MLP neurons of a small language model. Each row is named by its layer, matrix (up: input weights; down: output weights) and neuron, and shows model dimensions 0-191. Each number is 500 + 25 x the weight over its row's rms, rounded and kept within 0 to 999. Numbers have three digits each.
After each neuron's rows, "fires after" lists the tokens most often just before its 100 highest values on Wikipedia text that the model never trained on.

L2.up1035:483526512503462501484457527515511472490462489502496485520462459478441543513484481492511476492494463463512470501525470432528469542473501449503490479462532554508499514511486487525528480487524502514471490512487512426506455482542509505517491496534514575509549491478482533482504488600577487470508490457478546463498514503482536515529504510490476504507517479495498526496494494496501518484503562488500474529493521518525488514492500495499538512485512493512474500490512453473497460523507509538474488501488480466517499553461512499471530490510521507478452467483474514513522496474516501538
L2.down1035:503496503487530530502509487496521507509438534526477515520470511503501545572492464495495520475464461467484501484514493541499468483500476485447474526498505482532482476498472506537450482487518507535501532503524491476486483517473525499528517430506447485512486506472511515511543496498513480459527488474474489479513546514487491538502468491533512510502521508494479477492511506533504491469498495500464522471515467502515536535496534471467557504481491520515477513465536497499504477498507459502521519514529456497457533541518471469500543475503488484505484492518513482487498482511462499534
fires after: " No", " vs", " Jr", ".", " St", ";"

L6.up962:528507476500478450490515491472520512479506473492494524552508493537487502485516522483531479513485514494498448487497513536495527457487491484515512471495468492520478493514520474524531435530529515484526465518509484496463502451516498519504461496537482514497512522479487474553483452476476531514485469484485547499473472509544504524484475557513454516517465469541469512506546506522486521514511489482530512551519464504514479506541537459469510482492521479502516527470495531473448540505481539496548492516538503518473506481511498550488514461538489504493463511508478522539565520506535492478
L6.down962:483484540500539471511491511518536470489490536518466490500474535497505518493539491541515504475549505463464516532510497546507513525519510504488470500474485535518468471457504478509521504492532467550539558480536497518500565458449508546563478478493498496526529536482482468504468513511500532531490509463498528514467473547498474449473506521529460486505510516480437496509461509500520456505476551520471482551523495498506504478490477488495486478487531466477450477471460501476485496515507518523535503521490497521501509537475445531464489514481531462510450480466488480502495511476529503479
fires after: "\n", "=="

L6.up151:520494509484520538487476529509509513443546486558526493509530504523510498484544531567523511490524508496494484497531497510533471474544498514510492542519529487509516483489489496470475471511501450432515503473504512522469497495536505468482464509501523543468480488518413497487447449499506516465481526529563524487487483482507524515501497501504445524531550510450496493495525525486491516500483533500496561477479491513504452517540456489483522474473502464464490533525479460554506477474478542478481459533501544460521491515505523491470510487525509518490482493534472519506541506462485488509
L6.down151:439528444508517480495488479481521524493483551474498485506519468524478526489514506493510527523514535499464489501501459514520546506517490438494456497510508532465485520489514478494475462493496531514541506485517457482512464481516495492509505536543494531471487528496497490487502538508508440521534519492543499533497515495524471463486533533517496461509489478466510537479533453532449515522486483524511485476500527511529478511502485517497505527500494524528556514485543485503520458466536520483529488503505542569472524487538517522552518520487491484472459525465526455523503510502486522498
fires after: ",", ")", " and", "),"

L9.up232:474484528472509499493465493478501507539508522528511519499543515463460549487477543530508517480476501510539461542481526486517441519515526489531513490501512479463486501457486487501489508539504510532482477495450505458489504513568456467480538506525473495551529523515531462473507484495513474489506463473495527438488491481450513491513514476506464489486490501552485481491490511527453483502517487518510481496488490527544457508483528523528499481491514549496494492527519486513497502512467536511512514513510521517492506529476485504505511493457538543511502516493504536503474503484467445467
L9.down232:535487506487506528515514509531492522506487535534508516470526540492479527468527541542463529481429495488500443511520546481456491499516480512531509518489505521487480486517508518445498496498455566506441489479489526577510473484501499552515487448522518492570522535525531450474487459497541512521486473458484506489512478530456516492482496493508516507472468532514477486459507510480496470496470519547496505528496546499512502463524494497516509535490523508534507487507461504481506496506452514511484532498496498521495502499475499504483522511534500519486505504496449477493524507500508469511
fires after: " |", "|", " the"

L2.up318:468469514518555466506505504497505496531498487521505536444452554537481482508540508532506542488547489538515514515518493504514510489538501506513504478489501473566477468479505482496471499489462520536521484480478496502516518485474484517486509520524508479497566514480477466484505453489502504475515484491495497529480495513459495504513506520503495512519534494500519524533452515491538553468492478521508508496498528482500521522481482513506524488529503499477468437470472445517515505459519473507485475486491465508486524473503471478488524460514534509554490514441509490524521455522513504492
L2.down318:567525516507505508463480500524493508462510468476496488510441510507515482527511501491514523516494438535500557524502494472493469532503507549504502467494491489562502535534487498512479511475471502492492476466493495494515445498475466466520504497479503551524506480507502473481537532469490509569483514514485529524532541516491477504559523518516439531567465500527530517507475482483536504506481446503499545541532500461486478495453491537485473474487547471503504489499508537504521477490551574521533487524464500534501498493496483484471486479474479500488523477531523513503518474497524522522
fires after: " the", " The", "The", " ("

L10.up278:489526509502489503488479523475486528474494545493525531504529478499523501506479503526435468495512473489497507508453576512457502509510442526537495492511500468495500485488493483504508521506469501512500499525476487514471499481548490514516490490508482467541530583477490477472512491506532521482536489499524535507499521490466562533518475473502504530497514497489527498493487491446532488470510517506482498502484505535535475515506482485510476523494559493491512452486501505493519511498499489486525498515489501527538507512502496484505501525521509510486478498489539560516506532492472446527
L10.down278:549559521528467540486463477484517522464509462494536520492517522510465462504489546456502514540509464536486525481501514531479512513521482526520531513477475449499529477510504531482504494469538540496497484516522522511494521472458497526480504502468519488487536553507444459504473477482535470466500492485498557447491544482482531515524527512508539474486559487523517539483498488490497509471577505524481450477556483500569467496517457482505468519497510508461500520495530506507511504496486524487462516496473471532466509486535504492526533472503471526493549493515501486515500492501493483505
fires after: " |", "|", "\n", " in"

L9.up547:491512472526521482495538464487477487526515504496524474488486488526471465486498508506498519500472467502499514467512493518489537484516486446515473513496515526503480510491549501525538530498485482491454480494502508455501471547493488554451495482524457485500537565527482500537531482459517507504550483512514570509508446497500511505500532518532441474493470470520495489525495506531479481513476496445533500507468489489500475449491517474475493474509516480520492492512519512453527529517481496481531453521535520509473558499482452511495505481499482494483487481518511500500532489526474533497
L9.down547:474526499545482513452534513500508534512502503527502519510537493513501503488504521527457471508501490494478506495506509483500552463566537480482514527530496498509458490487510489480470521522516486455508459536481475512512503497493504455525531515489508481502527514483518435491514490482487479507486483527499482460493495548506494495457503520526483489444446488470461501507504560567486500500503486531492528519525473457525510472508486483488510505520505464487520478499501518537511552494506493524488500515499499468520489530459516441498458504559522442499459508498511486541509522480509503502
fires after: "\n", " 1"

L6.up235:490493559481521435493551510507519510496483501503488483489520533501483498544486493462540510508530523509442475506512499500530465513520477553521512514521493501474465517524482472493457532484546480541510480491511496465495503479521490424477521485515488482472504489469474487534488463504454499493513518461523484506502466499495501463526468471477473504514503513503529497507520537540498487525514447539505491489477540532497470510508473500517549512502502506553470538520504499504559438515506490476486482489478527480514511497547515513524538486503479502503498470531531488465538461495525489491
L6.down235:526489536485521482536468489508509539491499538488505475468537512529539496487547511516527525506527553505475467484502502477511497538521529509505513522538506490492502501489481503517480482516545483494562468506466475510532484473556473432472505504515504496472514477472514493488456499471501550500494511537519496465502480503544480474498487481501536465502539455500495512464507489508543483485505493514555500519461524505498469476472496509508525496516497520530503492492511526463557443479493485484558530531499541467537491477471544471518509475509454454494463560471471536508490483494494505448
fires after: ",", " but"

L6.up395:495512490517512503465478496506489529504526556529468492487493519507425499490497448495471540515485454510519512529509496514520424487519531517525517515477515451530521474483507528534490497549503559483463497488463500501482443480511463473532496474525452505510509500506476508499508482494502530474513481496511540501536511508463507515491499453535524540498533473522441457471473491501546511483477462482536514505478487483499521511461509507524539524518484492532418475482528491492493527456504485531497526531518530482499512465520486468526497438525481498563485507496498508480538519499511511501
L6.down395:535533473556494503514477463498513534451446494442486502497505502509518529495511497477562487500501459468508515513541491486478511497473481524508491494503514509480502540520506534490524492511503463488525554492545479481510453488423552456467509513466491525510478477487510516485495515507517434505479516461488518472549507515507458496472521492501493556494484502529488520484535538507503519491465493525500519477558522476510469482507530512504510511482515503492465498494510511497469480484549483472504500491455487489473557536519521536478489484547499567504515518497485491483504478527494511543
fires after: " the", " University", " first", " The", "s"

L11.up335:498479494480478466478534570486502501507511440481511482506521525462489500478573491474485540496523501480526533469524507487501469508540501525478473506503565529541501512510501526492518536530497488512501502512450461495550489506489508459485502503513492508542483469513477531485512446462497508475484512482464511503521528508525516491465545499492489472472511540514493484516508429506491480473544459499501505507496522543465448517516539480514476475489505544486537480496520498503504509476512461508522485470496493477528453505498504504515496498531493490517481511504488536535504463526576483459
L11.down335:479477468499486519475491470519503494459507522518485505466497491533528498513449496550523487521502501519541507507490507498501488552456475478531502484515489488494552521538465455474465507515518537468510510473516528524460483494509479519502489509489499480469459517529522531452504571534477496536526503504502485470461463462531521485499499455480539501521522447474499508531502490470549476550467513489495464484492517504504519496497480481522471544505526453537525514486493502481518527522510504513470465517457517516503465491488506528534491514537492514509500493460465504459506484489496493448
fires after: " |", ")", " He", " ", " Da"

L2.up622:491477533519502501521542474560459511526495509441513478480445529512511568508502499514454469514469509524533473488509518472564486507514550486545466549466502533502482513496520487489532513525549471489499491481489452506534507515550519460527505475487493485504486512503477519522478490521487524508475487488465540492532462466479514487527485509509507496524508463516500497473492522475516520501500523477492463458518482538494499523515489508514469509524498509496493484533495491479538471512512538496519484524513480457489522500463521504522512482485508545488472480507470489528526444509505506555
L2.down622:538505539521509502485504462537508524517523497459480469533482490510461537536494474519486486480494499518495512479449507486488498524479497503498513552503565523533483450485493498496499500496529469491489509519533459519533509564530480414488535535503539514488456513499478525526459453452468482512475486506525491511507491470489545482528477479474521491489485484549535508524518491488501453506468534479531458497509474500469483498469506524532505530499463491524470508482524520456517508478523501506488511496523488488531516501513539488522552479519482502489489511491461495521510513555494525492
fires after: ",", "."

L6.up761:477466513503477520502490450485440483514475482555481460520505460513490445469504485482517506518466478487501487513483482527477516479474515521507513445541495527455470496504491457497482504484514504514550517542534513464537507483486511516478504488515505526484529514494502505548502495448488472483566502492527563514466534517509494513508497448465519509525497499504470513507523538529444497483514503483516506548438468494519464495494471477504500495483493538494437549524559470455502473540465503498505512540507494536515503530502456497495506495507493487488482510503470497513548488507505464516
L6.down761:508532502492473516516519476497539530467515529484475526495534508504490510511540498523479497487470465528480510499562487515505505464502536514470486552514534491475485510493516489506424478488530501492489429445472517526472500480490536499528491470474504469507508496499492492506545486486487495516470468548443497510509462539533476497470539519448498485463529474489504491513458534537521497532477497520494478510552518488457504532519512498474515480510496456481441496496512522495500513506472496545471465492516505482481493486505490502499461493511466515501515458532559450481463496486519500481
fires after: "\n", "."

L6.up532:550502465533488494481524516450527494480505517448528495491474497461472480520508540535445449504504524535482547520484540505537475537479533526469505541518507501501447505516513520469486478507524470481528512485543479499534539465486475556519491478515523516513510467505494490494514502539497501532463485477476481481533497505494461499477535520459441502490523525480514502450499480481534507483548493476512457482498495532529485537509503483465488511514548516511524503489492478455462524488511519489493493489493473487506513504517518466563501552449480521464467468508458502528488552532488494515
L6.down532:494528489499515510456515509496506506442502513502488549509455493513493500555502507492511431530459480537525525487483527497510479456534495460530487474456483496529492488491482525497535497501489463471494508485505512474524567466432487487512465529464523538499505487504500512486523494505502529516540485521488525495512502540450504488523419524498537510537551493471463517489516476455504526503500449514503497519485502528488542492518522501492505499498505485499500496483453528498486488555495464505467496500511458511497516492452557495551477565475482496540541455461503476471513512527536476485
fires after: ".", " League", " U", " Southern", " O"

L10.up831:482476497477522448450486504476484479463485516457559451484478449496508482512514494498478513502547482485502482522493483503449537555536482519490483458486523534499491480523518477520529527527500502515536477485475507475504505526531480446506475505473472481510497539516501508488487463524548519503499470512498467466522509502523524492526491471546548509524505511518498509521459484476473465530493487465563467489472490546556503492523563501571511480488454526459531495505525481515510503486473445518517502514495480485493497496504492490523479473498492494505474565475515537518473501556500507497
L10.down831:499521528515515450543492503480536496491484486497490496510516501547496474483493475526512517501490529494501470563485561518500495493520480490502477496527539455554494465502509509488516497505438493512493519514493498488509520497519495489517510532496510477520503513532514487461470487513458541504463521498498523498477521446482557524462512522498471499486438510519495546489493511521527490502499536513516503438516477443492462489481513471444512503485495517554477469495483471525555500486488483486486482519450532502501463465546490499485531516503486546512482500492492503507483540490497485467
fires after: " |", " 1"

L10.up633:446530516516508517506488522509457510473488499508500506506492483493536485465554549517545498512487480538492541532491500480529468498513503551487516513509511474508494481453499489554484497468468482504456488477511474526509488481544533492525543538507493558440498478492536467440492530503499444533483523521501478532447505475512497465521439548491498498490580473468512504493536485491459523463464535508509500494476478497487488504488479517494485493480464504508482476538495533501491454468480503484474495502538534497515495463482517469489515501497519506519538530499512506496512512524525497482
L10.down633:539525500494520508463500526500523476481507482517529539522497529531451490457451494508499521469499515480482500491541520492494548481462446453528498496502482496485514498455503501454490508510502507447480487464502495487526533493461475477476500513511495518523489540479478508476500510537529516509535499484505484492553526509519422489456501507577512475520575501482488508494508491557480488538477471492454535485474508488538490492523482495490474537497504482501465531540511483522555512499519496500526517519502503503505518525536510515479476496507495529473484506542494457467545506489505525530
fires after: ","